MLP neurons of a small language model. Each row is named by its layer, matrix (gate and up: input weights; down: output weights) and neuron, and shows model dimensions 0-63. Each number is 50 + 15 x the weight over its row's rms, rounded and kept within 0 to 99. A neuron's up and down rows have the sign that makes its largest values positive.
After each neuron's rows, "fires before" lists the tokens most often just after its 100 highest values on Wikipedia text that the model never trained on. A number after a token or word is its count.

L3.gate337:39 44 32 46 44 43 54 53 45 63 61 37 40 64 69 62 44 28 60 69 50 52 43 51 60 45 40 56 28 62 62 68 45 36 50 72 49 47 42 44 24 40 84 71 16 51 25 54 63 70 37 30 30 46 60 47 66 76 55 47 80 60 50 38
L3.up337:38 44 39 65 41 59 25 32 41 57 46 61 77 53 37 25 47 32 21 62 58 25 55 55 47 71 57 56 33 20 40 67 45 26 51 80 60 61 44 30 58 69 74 47 62 23 38 66 49 62 54 56 50 40 60 60 38 43 30 56 35 44 57 44
L3.down337:72 33 52 61 43 32 44 25 47 77 55 22 42 70 86 65 48 36 64 37 43 47 52 30 30 69 25 56 91 43 58 44 48 53 38 98 44 49 29 40 44 31 47 60 60 37 59 47 83 67 36 24 52 31 20 46 51 33 61 99 62 80 69 52
fires before: "\n" 62, "or" 4

L10.gate56:48 51 24 63 45 39 42 65 48 57 39 33 44 44 55 49 80 76 41 40 40 46 74 50 61 52 54 51 71 68 42 38 53 44 22 42 59 46 43 56 52 55 72 56 52 99 53 53 57 31 43 43 41 35 67 41 50 38 84 46 26 56 56 55
L10.up56:61 59 56 38 78 59 08 53 32 67 57 12 56 62 74 43 58 64 32 37 66 51 63 53 73 53 27 52 70 47 69 47 22 70 60 42 34 38 34 35 35 48 42 53 47 77 33 71 39 33 35 44 61 59 60 35 28 33 69 60 81 66 51 44
L10.down56:87 47 50 39 76 73 67 49 32 51 72 38 38 54 39 51 22 36 35 56 59 59 54 49 49 50 65 48 30 38 73 73 29 43 53 42 48 32 18 48 46 59 39 54 37 37 72 25 33 82 16 22 71 72 68 67 30 68 54 55 80 46 33 51
fires before: "\n" 32, "," 11, "." 11, " and" 8, " of" 7, " (" 5

L12.gate225:34 44 26 72 54 54 47 61 47 44 32 41 60 70 49 48 63 46 59 61 26 30 50 43 73 52 57 44 35 51 34 33 35 59 45 73 59 38 43 32 43 59 55 56 60 45 59 67 41 54 36 43 46 46 70 48 47 65 51 32 39 35 58 45
L12.up225:40 59 39 51 26 59 43 48 57 34 50 12 36 49 58 59 99 24 41 71 47 32 65 39 53 59 85 49 39 48 20 48 73 33 69 55 61 28 40 35 68 56 51 51 48 63 47 67 59 38 49 64 64 54 41 38 24 48 41 39 25 62 39 39
L12.down225:74 41 42 28 51 44 32 53 26 45 51 46 54 29 73 42 12 68 44 64 42 52 31 24 56 37 70 50 40 45 47 35 39 40 64 57 24 35 64 19 63 59 31 34 63 04 57 30 00 69 48 47 55 42 44 56 63 60 50 61 61 51 42 52
fires before: " |" 60, "." 7, " /" 4, ")" 4

L9.gate350:44 71 36 40 44 38 47 71 67 26 62 31 48 52 61 34 60 48 51 31 42 22 40 49 35 40 75 43 68 74 70 72 53 42 44 65 63 43 48 71 62 30 50 73 57 64 18 69 63 53 69 44 20 55 58 63 32 62 77 37 66 39 48 45
L9.up350:57 57 59 42 55 37 47 57 35 63 43 16 27 57 69 40 78 31 55 05 43 41 48 49 62 42 39 38 55 49 67 89 39 70 52 49 51 39 40 42 38 16 25 42 39 47 35 71 40 50 54 42 56 54 36 24 63 60 65 52 53 22 34 48
L9.down350:34 44 37 26 11 55 30 77 56 58 57 44 46 43 67 75 42 43 53 39 41 41 55 34 50 64 52 52 52 23 49 58 40 74 62 49 48 36 57 64 51 19 83 54 35 52 56 48 47 61 69 27 35 54 40 53 36 79 61 59 61 31 34 59
fires before: " " 53, " $" 6, " of" 4

L13.gate31:37 50 72 51 54 44 47 58 54 65 49 64 78 47 72 28 37 58 78 37 48 52 46 45 49 55 42 66 64 46 29 80 43 46 51 50 94 18 31 54 38 51 74 45 57 38 54 26 70 46 55 27 46 65 61 48 66 46 76 49 64 38 73 65
L13.up31:49 36 56 34 55 39 37 46 46 53 41 40 62 54 80 35 50 37 23 46 36 52 61 18 19 22 38 75 56 52 51 71 58 46 73 36 51 34 35 62 00 80 52 65 57 23 35 21 46 39 49 43 67 79 54 54 41 51 49 59 36 50 70 77
L13.down31:35 42 24 44 35 36 42 74 60 54 40 70 75 53 61 53 46 59 36 39 76 90 50 62 56 22 28 51 37 94 34 42 49 59 71 42 74 67 56 77 65 50 47 29 65 33 44 47 52 51 62 60 62 31 38 66 54 52 58 64 80 71 46 37
fires before: "1" 36, "2" 23, "5" 6, "3" 6, "7" 5

L9.gate360:56 26 60 50 53 64 46 64 23 41 39 54 88 51 31 59 58 46 68 66 27 35 45 78 57 46 40 61 49 47 32 61 28 46 49 38 53 41 28 46 48 28 77 43 21 51 57 56 54 71 35 29 12 64 54 39 73 38 56 50 80 55 34 58
L9.up360:52 47 41 35 24 55 45 67 18 54 74 59 87 30 50 54 57 57 42 65 56 37 37 73 60 46 42 52 53 31 25 70 43 51 47 37 65 34 24 13 71 23 37 36 39 79 55 62 59 51 66 55 52 82 45 52 71 30 56 55 56 68 50 51
L9.down360:87 63 29 44 44 61 54 68 42 63 69 48 60 43 67 65 46 54 49 43 34 57 62 62 43 51 18 73 43 44 40 60 48 42 65 62 47 83 41 52 51 52 38 60 48 11 43 48 62 42 53 84 36 47 58 39 70 72 35 99 40 52 32 41
fires before: "-" 63, "\n" 9

L9.gate330:38 16 52 63 77 27 57 54 68 71 59 47 59 63 58 66 45 50 77 37 42 52 37 62 75 69 38 73 64 73 25 58 58 33 60 58 42 61 40 51 41 36 58 61 75 68 61 52 72 58 27 43 37 29 42 67 55 57 77 35 52 51 48 72
L9.up330:41 17 47 57 39 29 41 33 61 26 65 73 69 64 61 36 59 59 39 49 47 67 52 43 63 44 33 71 49 40 54 26 76 13 47 24 76 56 36 26 59 57 55 56 77 59 41 67 74 56 51 55 41 16 42 48 34 29 73 45 30 63 44 53
L9.down330:33 58 34 30 40 57 42 36 56 53 39 50 58 56 25 69 74 36 18 51 46 71 53 50 22 52 57 45 23 49 71 58 32 56 69 46 51 74 38 36 59 53 67 47 50 46 73 38 66 60 50 53 71 60 50 34 69 44 38 63 60 68 72 33
fires before: "0" 22, "5" 10, "3" 9, "6" 5, "7" 5, "4" 5

L12.gate381:41 46 35 53 38 68 83 46 44 20 46 36 39 46 63 43 72 42 39 54 43 41 43 67 56 32 46 46 40 47 45 43 51 30 27 45 19 54 69 42 45 45 56 23 18 44 63 60 92 75 48 14 46 49 57 70 36 51 63 33 48 47 39 41
L12.up381:56 50 31 45 60 50 14 41 55 36 49 47 21 42 36 51 57 33 55 56 43 51 63 45 26 34 56 26 45 45 26 39 62 32 80 40 45 51 76 62 44 57 68 30 28 32 36 53 62 42 51 35 67 63 24 70 13 53 43 43 52 46 48 47
L12.down381:73 40 65 60 40 67 46 75 15 56 63 56 48 52 45 34 48 61 63 64 71 34 60 70 34 42 64 61 39 38 32 67 32 79 64 65 29 60 72 38 64 53 31 53 34 30 28 35 56 59 63 66 70 63 42 36 46 21 51 75 89 69 73 66
fires before: " |" 37, "\n" 18, " (" 10, "." 5, ")" 5

L13.gate295:37 54 24 60 74 47 28 69 53 43 45 79 82 54 33 07 33 70 47 33 33 46 27 68 58 35 45 54 55 51 70 67 52 60 73 71 35 26 40 57 58 44 63 48 54 81 57 38 64 37 78 14 39 39 68 47 51 52 68 48 47 54 29 73
L13.up295:43 40 28 46 69 50 46 45 41 54 57 53 56 64 42 24 62 46 36 40 56 53 45 29 28 63 31 49 67 39 60 30 39 34 34 55 36 53 26 84 59 68 63 47 23 92 45 10 64 33 59 66 74 36 49 53 68 43 59 57 41 77 48 61
L13.down295:59 47 55 37 40 60 68 46 42 45 59 70 65 63 70 46 61 59 47 36 50 47 26 63 70 52 50 56 49 65 42 60 62 57 76 61 43 20 58 67 62 49 24 39 44 55 41 34 41 40 79 40 37 38 53 41 43 55 64 72 51 78 40 39
fires before: "1" 84, "2" 6

L9.gate133:27 35 60 59 56 51 47 40 56 52 64 25 41 58 42 54 22 51 47 46 50 33 35 62 42 56 70 53 61 44 54 55 53 66 20 74 22 59 46 45 59 51 49 32 55 42 52 66 77 24 61 30 43 50 57 54 41 57 83 12 48 39 49 32
L9.up133:50 32 71 54 82 51 48 28 29 46 36 56 58 66 50 57 43 39 42 43 37 33 49 30 34 68 49 43 62 55 40 80 51 44 21 47 30 40 73 39 39 53 53 71 56 57 52 47 71 51 17 67 39 17 43 53 18 44 48 60 60 32 72 73
L9.down133:60 67 48 52 74 70 80 29 77 50 53 26 28 49 40 70 66 45 41 48 68 37 41 43 41 64 51 52 52 21 41 47 58 50 36 49 46 17 48 40 33 48 38 65 28 77 34 94 57 51 37 65 53 30 26 87 32 52 57 33 49 48 74 43
fires before: "0" 16, "2" 15, "5" 11, "4" 11, "1" 10, "3" 8

L12.gate138:52 51 48 38 60 22 67 54 36 55 51 62 45 54 64 56 33 42 52 50 50 40 33 53 57 38 48 44 47 71 43 59 15 53 35 95 44 18 60 49 78 12 57 19 39 55 35 39 88 68 37 17 31 50 48 59 45 67 58 52 43 60 58 54
L12.up138:55 46 56 54 26 54 31 34 65 39 71 59 53 79 49 47 65 25 57 44 63 47 35 60 47 57 39 37 54 66 55 48 21 49 68 43 27 41 51 44 51 35 49 28 26 62 52 14 77 54 71 29 60 77 50 58 66 44 74 57 35 85 31 53
L12.down138:99 40 38 56 35 47 46 77 51 39 63 55 53 54 43 62 66 75 53 54 61 57 44 45 49 58 76 43 57 57 55 51 56 49 73 46 17 36 39 49 25 62 44 51 75 59 46 38 84 50 46 42 34 58 33 68 40 44 50 99 38 50 34 44
fires before: "\n" 47, " was" 10, "2" 8, " (" 6, ":" 5

L10.gate205:49 49 49 54 57 32 58 44 46 36 51 20 58 44 33 35 64 41 78 66 35 34 31 43 57 35 50 28 62 49 44 33 38 50 35 73 52 62 51 56 58 40 47 51 44 55 44 48 55 60 37 09 16 54 34 61 55 64 52 39 55 35 40 67
L10.up205:44 53 54 26 57 14 59 33 63 53 63 58 79 43 25 24 40 31 64 58 41 49 12 26 39 56 52 48 62 19 36 55 42 54 66 55 70 52 66 66 31 57 66 40 46 47 40 58 53 61 66 21 28 47 67 59 66 56 46 51 54 29 51 43
L10.down205:77 51 52 87 28 37 55 56 18 28 53 64 33 64 57 78 66 76 51 95 62 43 64 38 44 64 42 48 32 41 43 43 74 34 40 45 52 73 40 84 28 74 73 65 49 49 67 62 54 65 24 63 44 55 52 47 41 40 59 58 52 53 55 49
fires before: "==" 54, " ==" 10, " and" 8, "\n" 7

L13.gate52:32 42 32 52 57 47 30 64 42 46 65 54 45 34 39 63 32 56 22 66 28 27 63 19 29 56 50 72 49 67 46 38 35 38 49 51 59 95 36 38 29 54 59 64 67 56 62 44 88 52 64 35 30 74 48 50 47 69 61 32 52 31 43 62
L13.up52:60 52 58 54 44 62 24 60 28 39 46 23 24 30 73 54 48 22 49 25 43 29 54 38 55 70 39 63 30 68 56 61 37 38 58 72 44 73 58 48 46 41 64 65 49 86 44 26 35 67 55 43 29 71 46 41 64 53 19 66 56 37 74 46
L13.down52:19 21 29 42 81 26 36 66 38 48 52 41 30 75 59 54 47 81 44 62 40 63 46 67 18 41 50 18 41 59 47 58 74 40 44 41 62 37 47 47 50 23 71 47 38 61 67 26 49 53 35 29 61 40 84 57 34 35 55 41 25 24 49 62
fires before: " by" 30, ":" 13, " to" 9, " in" 8, " with" 6, "ed" 4

L7.gate509:58 33 33 48 69 54 45 79 50 35 42 46 49 39 22 65 68 66 49 49 43 57 38 51 55 71 62 57 44 59 46 58 57 38 42 55 44 62 77 53 47 70 51 44 48 53 40 50 47 51 76 40 39 59 65 43 38 51 70 44 27 48 62 46
L7.up509:55 41 67 35 88 59 55 70 35 21 21 81 52 59 46 42 47 32 39 46 31 41 33 43 36 77 62 67 59 14 64 75 52 64 67 28 61 30 62 44 28 83 58 55 58 58 27 31 54 82 54 30 34 64 78 74 52 62 44 44 26 60 49 29
L7.down509:81 63 46 57 47 86 34 44 36 52 70 45 31 53 49 59 30 30 41 28 52 55 42 53 50 56 38 38 49 34 56 47 66 42 71 32 51 45 60 29 36 36 56 29 40 34 49 35 28 68 46 50 09 17 59 55 71 39 62 73 56 61 31 38
fires before: " |" 48, ":" 8, "==" 7, ";" 6, " and" 4

L12.gate445:49 52 34 49 52 25 45 45 56 47 53 56 37 55 52 25 58 46 71 25 32 33 70 50 45 58 45 69 50 48 42 46 53 56 50 58 65 47 49 36 62 48 33 54 61 46 72 64 64 26 63 38 65 51 52 64 47 35 55 49 45 47 36 58
L12.up445:55 44 65 75 70 55 52 33 50 34 44 51 75 54 50 46 61 75 59 60 51 50 56 16 41 64 34 42 49 69 64 57 38 37 45 65 38 81 49 82 22 51 44 44 58 65 64 08 61 43 34 59 64 39 34 59 48 64 44 43 48 65 61 51
L12.down445:34 61 76 53 57 59 62 61 46 41 48 50 58 39 53 32 57 30 76 47 54 69 49 65 56 58 48 60 38 74 77 55 67 22 62 34 25 38 37 57 44 52 58 57 17 43 00 34 63 47 60 69 46 46 53 41 68 60 54 52 39 81 35 73
fires before: "1" 31, "2" 27, "3" 10, "5" 6, "4" 5, "8" 4

L10.gate19:27 61 41 70 75 60 74 44 31 41 61 34 64 22 43 67 32 72 51 43 45 53 52 58 46 38 86 45 57 62 69 26 42 28 48 54 48 65 61 46 56 55 68 44 58 39 67 55 76 45 59 27 21 32 63 45 37 45 53 29 53 44 45 58
L10.up19:45 30 51 52 84 49 59 26 57 51 64 26 48 31 54 77 54 45 53 60 45 73 25 40 48 68 45 63 30 46 32 45 31 50 59 39 42 52 44 42 25 44 54 49 89 64 53 46 33 57 44 47 61 39 55 62 71 46 49 37 47 37 41 55
L10.down19:65 45 65 37 55 43 56 53 46 59 53 25 66 70 58 47 48 34 59 52 85 42 45 27 49 59 35 24 59 27 56 53 70 70 39 56 86 43 55 23 28 42 56 51 52 53 54 53 53 53 56 51 50 30 55 71 54 58 47 74 63 33 39 35
fires before: "0" 33, "1" 17, ":" 16, "2" 12, " " 4

L12.gate191:42 41 55 35 53 34 50 67 40 77 35 43 51 34 47 23 24 42 90 30 63 51 29 66 48 33 60 40 55 32 53 63 39 71 50 95 41 54 23 27 88 41 49 47 57 46 59 65 54 56 42 46 37 45 72 54 63 28 41 41 63 39 68 36
L12.up191:61 88 42 61 60 37 46 74 46 49 61 31 53 48 66 49 25 40 62 37 50 47 56 32 40 36 55 55 50 65 69 66 24 62 62 70 66 55 35 28 59 42 46 41 52 42 40 49 55 68 38 28 46 61 58 49 52 86 44 43 85 48 66 39
L12.down191:79 54 34 58 48 47 34 76 25 48 55 57 63 57 56 76 47 77 56 56 38 45 44 57 38 56 34 51 46 46 50 67 63 53 39 40 65 57 66 56 66 76 46 47 44 49 39 41 54 42 63 54 64 19 72 60 53 45 33 69 40 50 65 39
fires before: "s" 21, "ed" 15, "es" 10, " a" 5, " his" 4, " to" 4

L12.gate461:45 62 51 54 85 42 67 51 66 40 69 63 46 40 55 56 51 55 39 54 42 52 46 54 67 27 62 74 41 55 39 50 36 44 51 56 41 43 28 72 41 56 46 44 32 29 62 47 57 44 32 20 64 70 29 51 21 46 37 44 51 29 47 60
L12.up461:57 72 72 38 65 41 44 40 57 29 47 45 44 51 65 52 49 62 75 36 52 46 57 60 35 71 48 74 27 48 39 86 24 58 55 47 53 61 56 59 39 54 41 42 61 61 30 58 58 65 33 50 24 71 46 45 52 69 36 46 51 35 37 58
L12.down461:77 28 44 43 49 50 36 55 39 64 63 41 20 65 51 70 55 57 57 57 55 59 53 44 50 34 47 39 30 51 56 57 44 59 54 31 38 63 45 39 54 57 74 49 33 60 75 44 48 54 35 13 75 45 38 44 47 35 79 61 58 70 72 71
fires before: "." 16, " of" 16, " in" 13, "," 12, ":" 5

L12.gate502:68 62 77 68 52 27 47 58 62 42 62 29 39 45 46 37 55 66 46 44 30 67 39 54 43 67 71 64 61 55 73 41 26 74 44 63 43 50 60 38 45 32 37 49 41 59 33 56 63 66 30 55 54 79 59 42 48 28 69 71 49 27 41 25
L12.up502:69 38 61 59 35 38 39 48 59 41 62 45 53 61 56 19 70 74 45 49 49 47 46 55 34 52 46 49 30 51 48 43 62 34 39 59 46 68 39 44 83 34 65 42 38 55 61 74 59 51 45 63 57 41 40 49 51 67 43 78 23 60 54 49
L12.down502:99 57 46 62 32 41 53 44 53 63 62 44 41 52 46 52 47 49 52 35 56 61 60 47 42 48 56 55 50 51 52 38 43 52 51 70 54 37 62 43 36 52 48 51 49 69 44 43 69 57 41 78 63 45 39 42 37 42 53 99 57 52 60 43
fires before: "\n" 100

L13.gate89:52 64 23 73 37 37 50 55 56 21 39 51 22 72 23 11 55 42 49 46 54 50 27 30 67 46 48 63 26 56 25 37 56 43 35 75 60 32 47 53 35 58 59 49 45 50 60 41 62 48 68 47 43 63 59 56 55 53 74 47 65 47 63 38
L13.up89:44 19 84 55 68 46 43 52 27 67 38 58 66 54 63 35 56 50 67 42 50 31 65 45 46 64 64 50 65 57 59 84 37 46 45 39 56 61 29 57 30 51 43 66 38 54 59 11 34 75 36 51 45 37 31 33 43 32 62 54 62 61 32 75
L13.down89:00 40 41 43 30 56 69 41 29 21 61 73 70 33 59 23 24 51 58 28 65 66 32 48 30 62 57 64 68 82 48 57 77 38 43 48 33 46 38 51 37 49 43 65 47 58 46 43 67 49 55 45 42 16 56 47 54 63 74 22 33 56 54 44
fires before: "1" 44, "2" 27, "5" 6, "3" 6, "7" 5, "4" 4

L13.gate162:50 55 56 56 37 45 55 64 58 29 48 52 44 58 53 41 72 61 75 26 47 32 51 57 46 32 54 62 80 48 64 42 45 43 61 56 87 51 55 70 51 30 65 76 48 73 45 46 79 58 49 23 52 62 39 26 32 58 62 63 46 42 50 50
L13.up162:49 47 35 41 25 62 53 62 51 32 46 42 45 73 92 54 44 73 66 29 56 42 51 43 53 40 58 33 57 75 50 65 56 52 42 61 61 41 37 61 46 19 46 56 41 60 42 66 84 64 71 51 43 82 44 31 21 40 49 63 56 53 37 40
L13.down162:67 77 45 60 40 54 25 25 42 66 61 63 46 63 64 48 41 60 45 55 45 60 41 72 66 37 26 30 37 64 69 44 40 54 48 54 56 42 74 67 62 48 57 55 47 44 54 52 41 39 41 51 51 50 29 46 47 70 69 78 65 43 41 43
fires before: " " 61, " of" 12, " $" 6

L13.gate43:40 29 52 41 66 40 58 84 48 41 73 47 87 54 64 56 47 66 62 47 65 57 64 59 32 34 64 59 55 67 31 47 20 34 45 73 59 65 42 43 32 34 72 46 62 76 44 47 35 34 51 48 40 52 58 38 49 52 59 53 88 49 65 52
L13.up43:52 33 59 48 78 31 61 49 52 36 40 52 70 40 66 29 47 25 24 30 38 40 59 22 48 76 40 78 32 56 43 41 61 48 36 44 63 69 34 26 51 34 73 65 74 40 39 55 56 61 35 53 61 06 66 88 54 58 58 48 64 51 59 62
L13.down43:16 54 55 43 60 59 45 67 62 47 47 54 70 57 29 70 48 47 31 39 55 51 57 67 71 65 49 47 53 40 43 22 68 45 51 57 67 27 60 37 71 45 29 68 53 54 73 63 56 35 45 31 56 26 54 77 69 60 51 32 58 44 44 59
fires before: "1" 24, "2" 22, "3" 4, "5" 4

L10.gate491:39 24 41 59 31 55 27 53 55 30 55 34 56 47 56 34 38 49 51 42 53 53 62 73 30 43 43 29 37 49 70 69 32 31 42 51 26 56 68 26 64 52 38 33 45 84 50 26 48 83 48 34 30 81 61 35 64 68 42 42 62 45 60 45
L10.up491:44 49 54 33 55 55 15 34 45 66 67 39 60 49 47 22 50 61 31 49 58 60 35 75 48 69 53 43 43 44 49 36 47 47 44 32 46 57 35 46 27 33 55 53 35 62 59 39 21 49 61 65 33 33 48 42 40 65 59 57 42 58 57 62
L10.down491:48 50 65 19 34 75 58 23 57 37 62 32 79 67 26 47 49 56 34 66 33 69 44 60 77 74 47 63 48 41 72 63 37 85 22 52 50 50 37 57 41 31 41 60 75 33 57 60 52 33 41 99 50 36 58 62 46 52 56 36 63 53 54 34
fires before: "ed" 27, "s" 19, "es" 11, "ing" 7, " (" 5

L12.gate232:67 44 36 42 52 31 43 63 38 57 57 36 53 44 64 40 52 45 62 53 40 25 55 64 50 42 40 56 30 34 64 55 28 51 29 65 25 43 39 61 35 28 45 27 43 57 32 64 58 73 35 25 48 69 71 34 42 47 30 64 68 31 40 71
L12.up232:66 51 37 43 51 52 63 63 53 29 62 43 50 54 37 44 47 60 55 56 40 46 35 29 63 64 44 52 38 35 79 40 36 68 34 55 52 22 55 67 11 53 52 36 59 28 31 58 60 62 45 56 69 77 88 21 41 40 47 56 36 42 14 58
L12.down232:99 50 45 60 51 56 49 51 36 59 53 43 50 68 44 38 45 49 52 57 69 65 40 40 58 40 58 34 61 40 45 35 44 38 47 49 47 56 44 26 50 53 44 36 52 47 45 42 44 62 60 69 46 38 30 57 40 40 46 99 67 55 51 56
fires before: "\n" 97

L7.gate351:55 56 37 55 53 42 47 15 60 63 56 46 63 46 33 68 32 72 60 36 48 30 47 62 46 47 55 48 53 59 64 60 58 15 71 35 69 61 25 43 35 42 40 41 60 47 35 20 66 58 33 44 15 39 61 27 71 38 74 40 77 56 41 53
L7.up351:57 58 53 38 48 36 43 48 51 42 50 55 65 58 24 71 48 29 33 54 24 53 25 36 39 36 76 52 59 43 61 57 47 45 73 33 51 71 00 39 62 56 51 24 60 45 18 66 80 43 42 51 18 49 56 66 69 45 61 44 71 30 60 50
L7.down351:99 44 55 59 44 61 38 35 33 57 44 61 45 43 48 63 24 70 43 45 27 44 64 70 62 37 68 37 38 46 55 37 59 55 40 59 52 72 50 13 39 44 19 42 56 24 26 52 51 58 44 73 43 45 37 39 51 22 47 89 42 70 63 54
fires before: " " 82, "," 7, " and" 4

L12.gate20:47 63 60 53 67 42 25 27 60 58 39 35 33 57 45 56 39 46 36 54 43 37 18 24 54 29 66 50 41 30 72 52 45 20 66 72 45 37 54 37 50 49 43 76 51 40 63 29 67 41 22 41 60 59 68 64 53 49 71 41 57 53 57 54
L12.up20:41 68 51 37 42 41 83 42 36 75 54 44 48 70 31 57 49 38 66 24 30 49 67 60 43 39 61 46 47 71 50 46 61 46 36 31 57 59 50 32 57 27 44 39 79 47 54 54 52 65 47 30 18 47 48 44 77 42 63 43 61 59 50 73
L12.down20:88 56 53 45 27 52 41 78 50 70 48 67 29 56 38 35 46 66 43 35 52 60 52 58 55 41 53 38 47 39 71 58 61 36 72 94 55 53 65 23 57 64 43 40 62 52 46 50 77 99 49 36 61 48 40 44 38 60 64 72 48 46 81 60
fires before: " " 85, "," 4

L13.gate336:52 58 33 31 59 48 62 54 59 33 47 45 62 39 32 52 69 62 78 57 55 47 49 44 64 61 50 61 43 53 40 51 51 43 62 50 49 53 78 57 50 44 47 27 28 57 40 40 73 45 46 23 24 45 68 41 46 52 64 38 54 50 55 52
L13.up336:50 48 40 32 47 68 37 22 74 31 37 78 57 49 30 47 47 39 44 45 52 64 49 40 92 75 48 56 35 42 63 44 47 40 41 44 50 61 57 42 55 59 41 52 37 64 52 65 77 44 53 63 56 20 46 50 38 48 50 50 53 41 15 59
L13.down336:59 44 67 47 57 43 51 66 38 63 57 58 39 50 54 45 34 58 35 78 52 39 71 48 49 60 44 47 48 38 51 45 37 44 41 55 56 68 72 06 60 53 78 55 42 59 30 31 75 61 39 32 63 62 32 65 61 40 50 60 55 46 48 31
fires before: " of" 30, "==" 18, " ==" 10, "s" 10, " and" 7

L6.gate501:08 70 54 38 46 37 44 35 48 59 53 21 49 62 45 58 73 35 63 57 25 71 48 54 42 44 43 61 49 52 54 57 42 69 47 64 59 38 45 72 45 53 34 79 61 36 48 70 43 65 36 23 44 47 36 69 37 29 61 38 61 49 56 59
L6.up501:46 50 47 54 40 32 57 08 49 74 73 25 75 69 56 59 66 63 55 53 35 20 58 56 61 64 47 43 48 24 24 52 44 50 41 66 42 62 53 61 51 58 49 46 64 49 60 41 50 67 51 43 29 58 54 63 47 63 30 47 57 60 52 57
L6.down501:67 52 86 66 45 53 37 23 59 33 42 46 61 57 76 52 50 36 30 64 40 45 52 36 73 83 13 60 55 33 40 47 61 74 44 54 57 56 51 60 30 43 47 52 62 83 50 34 44 83 51 60 47 45 41 63 43 50 50 87 42 66 46 23
fires before: "\n" 48, "em" 4, "ation" 4, "ated" 4

L12.gate59:41 56 41 74 69 41 62 58 55 57 40 40 60 25 44 11 66 34 30 30 08 42 34 41 56 37 60 43 88 52 66 69 57 46 20 70 48 41 60 65 58 37 70 57 36 42 40 78 58 31 33 41 46 56 51 46 33 69 74 42 25 33 52 43
L12.up59:38 70 57 69 38 56 43 52 51 62 45 48 41 37 43 21 33 59 69 31 57 43 53 38 63 60 34 50 53 58 58 41 51 53 39 50 95 44 34 90 33 46 51 44 54 46 37 71 59 45 48 46 78 55 25 44 38 54 57 49 53 39 27 78
L12.down59:63 64 24 68 67 47 44 25 70 64 58 50 39 56 64 29 45 52 52 28 48 78 38 53 60 47 29 22 54 56 49 49 59 80 38 45 74 52 30 57 42 60 59 65 48 46 46 63 52 70 58 25 57 38 44 32 24 36 81 36 55 73 53 38
fires before: " " 66, ")" 5, " (" 4

L9.gate209:22 61 34 58 35 56 64 36 74 60 34 48 40 45 25 48 52 62 58 69 52 66 30 41 54 60 45 47 72 48 52 32 64 47 33 38 48 51 46 64 51 64 53 57 51 47 72 55 68 28 59 29 41 69 54 63 33 61 47 32 26 41 41 33
L9.up209:38 20 34 79 48 60 78 19 64 64 34 41 46 19 64 47 74 41 40 66 58 47 57 50 56 39 39 52 45 68 38 44 78 51 45 21 41 32 62 44 58 51 63 41 41 39 51 53 50 28 67 38 58 62 46 67 29 59 36 48 33 53 58 37
L9.down209:70 67 82 57 65 67 50 50 38 50 51 31 47 46 35 38 59 51 41 46 47 39 73 69 39 54 52 83 30 33 76 55 64 49 55 00 45 37 51 43 46 61 24 31 56 46 54 49 41 73 34 47 55 35 62 27 75 69 65 33 56 36 52 32
fires before: " |" 53, "\n" 14, "+" 12, "|" 8, ":" 4

L12.gate289:38 29 33 37 71 24 36 59 58 69 27 33 58 33 49 71 53 33 67 40 63 40 40 70 44 19 37 36 56 48 37 63 42 48 55 69 55 49 41 46 68 77 58 30 74 61 39 35 57 68 48 46 23 72 50 33 23 68 63 43 65 43 59 71
L12.up289:65 46 72 43 68 36 48 54 20 67 75 51 51 34 59 37 54 47 49 37 46 83 56 37 10 50 55 56 27 56 66 92 48 45 71 24 48 66 47 27 27 52 54 55 60 43 06 70 76 67 58 60 55 67 61 35 48 49 56 59 47 53 42 32
L12.down289:10 43 34 41 24 44 54 27 77 37 21 65 63 42 55 70 40 57 59 61 53 41 48 50 63 50 36 48 70 40 39 50 67 51 58 74 60 38 58 75 77 36 35 66 64 61 73 67 62 49 56 75 23 53 46 68 44 49 44 45 30 32 35 35
fires before: "1" 17, "ed" 16, "ing" 11, "s" 8, "d" 6

L9.gate362:33 41 49 50 22 37 30 46 47 37 57 43 33 35 48 51 44 53 49 57 77 47 42 82 44 14 27 59 43 58 55 49 37 49 34 42 36 45 62 19 57 02 81 50 40 55 46 36 94 62 63 24 44 52 66 41 61 48 56 32 42 59 51 40
L9.up362:37 32 45 48 52 68 23 55 52 19 32 65 53 72 43 49 50 52 55 57 21 16 43 44 16 70 53 66 58 49 51 23 54 35 63 53 37 59 21 74 32 36 45 38 46 34 67 74 59 55 57 47 58 87 59 76 37 49 38 42 50 54 69 58
L9.down362:52 25 54 53 43 49 68 60 46 50 85 33 59 37 81 42 61 62 27 67 27 65 55 72 41 65 57 41 59 57 41 59 67 53 42 56 55 57 56 34 45 25 43 57 70 55 20 32 51 53 65 59 35 51 51 39 31 35 48 87 30 46 45 20
fires before: "\n" 70, "The" 6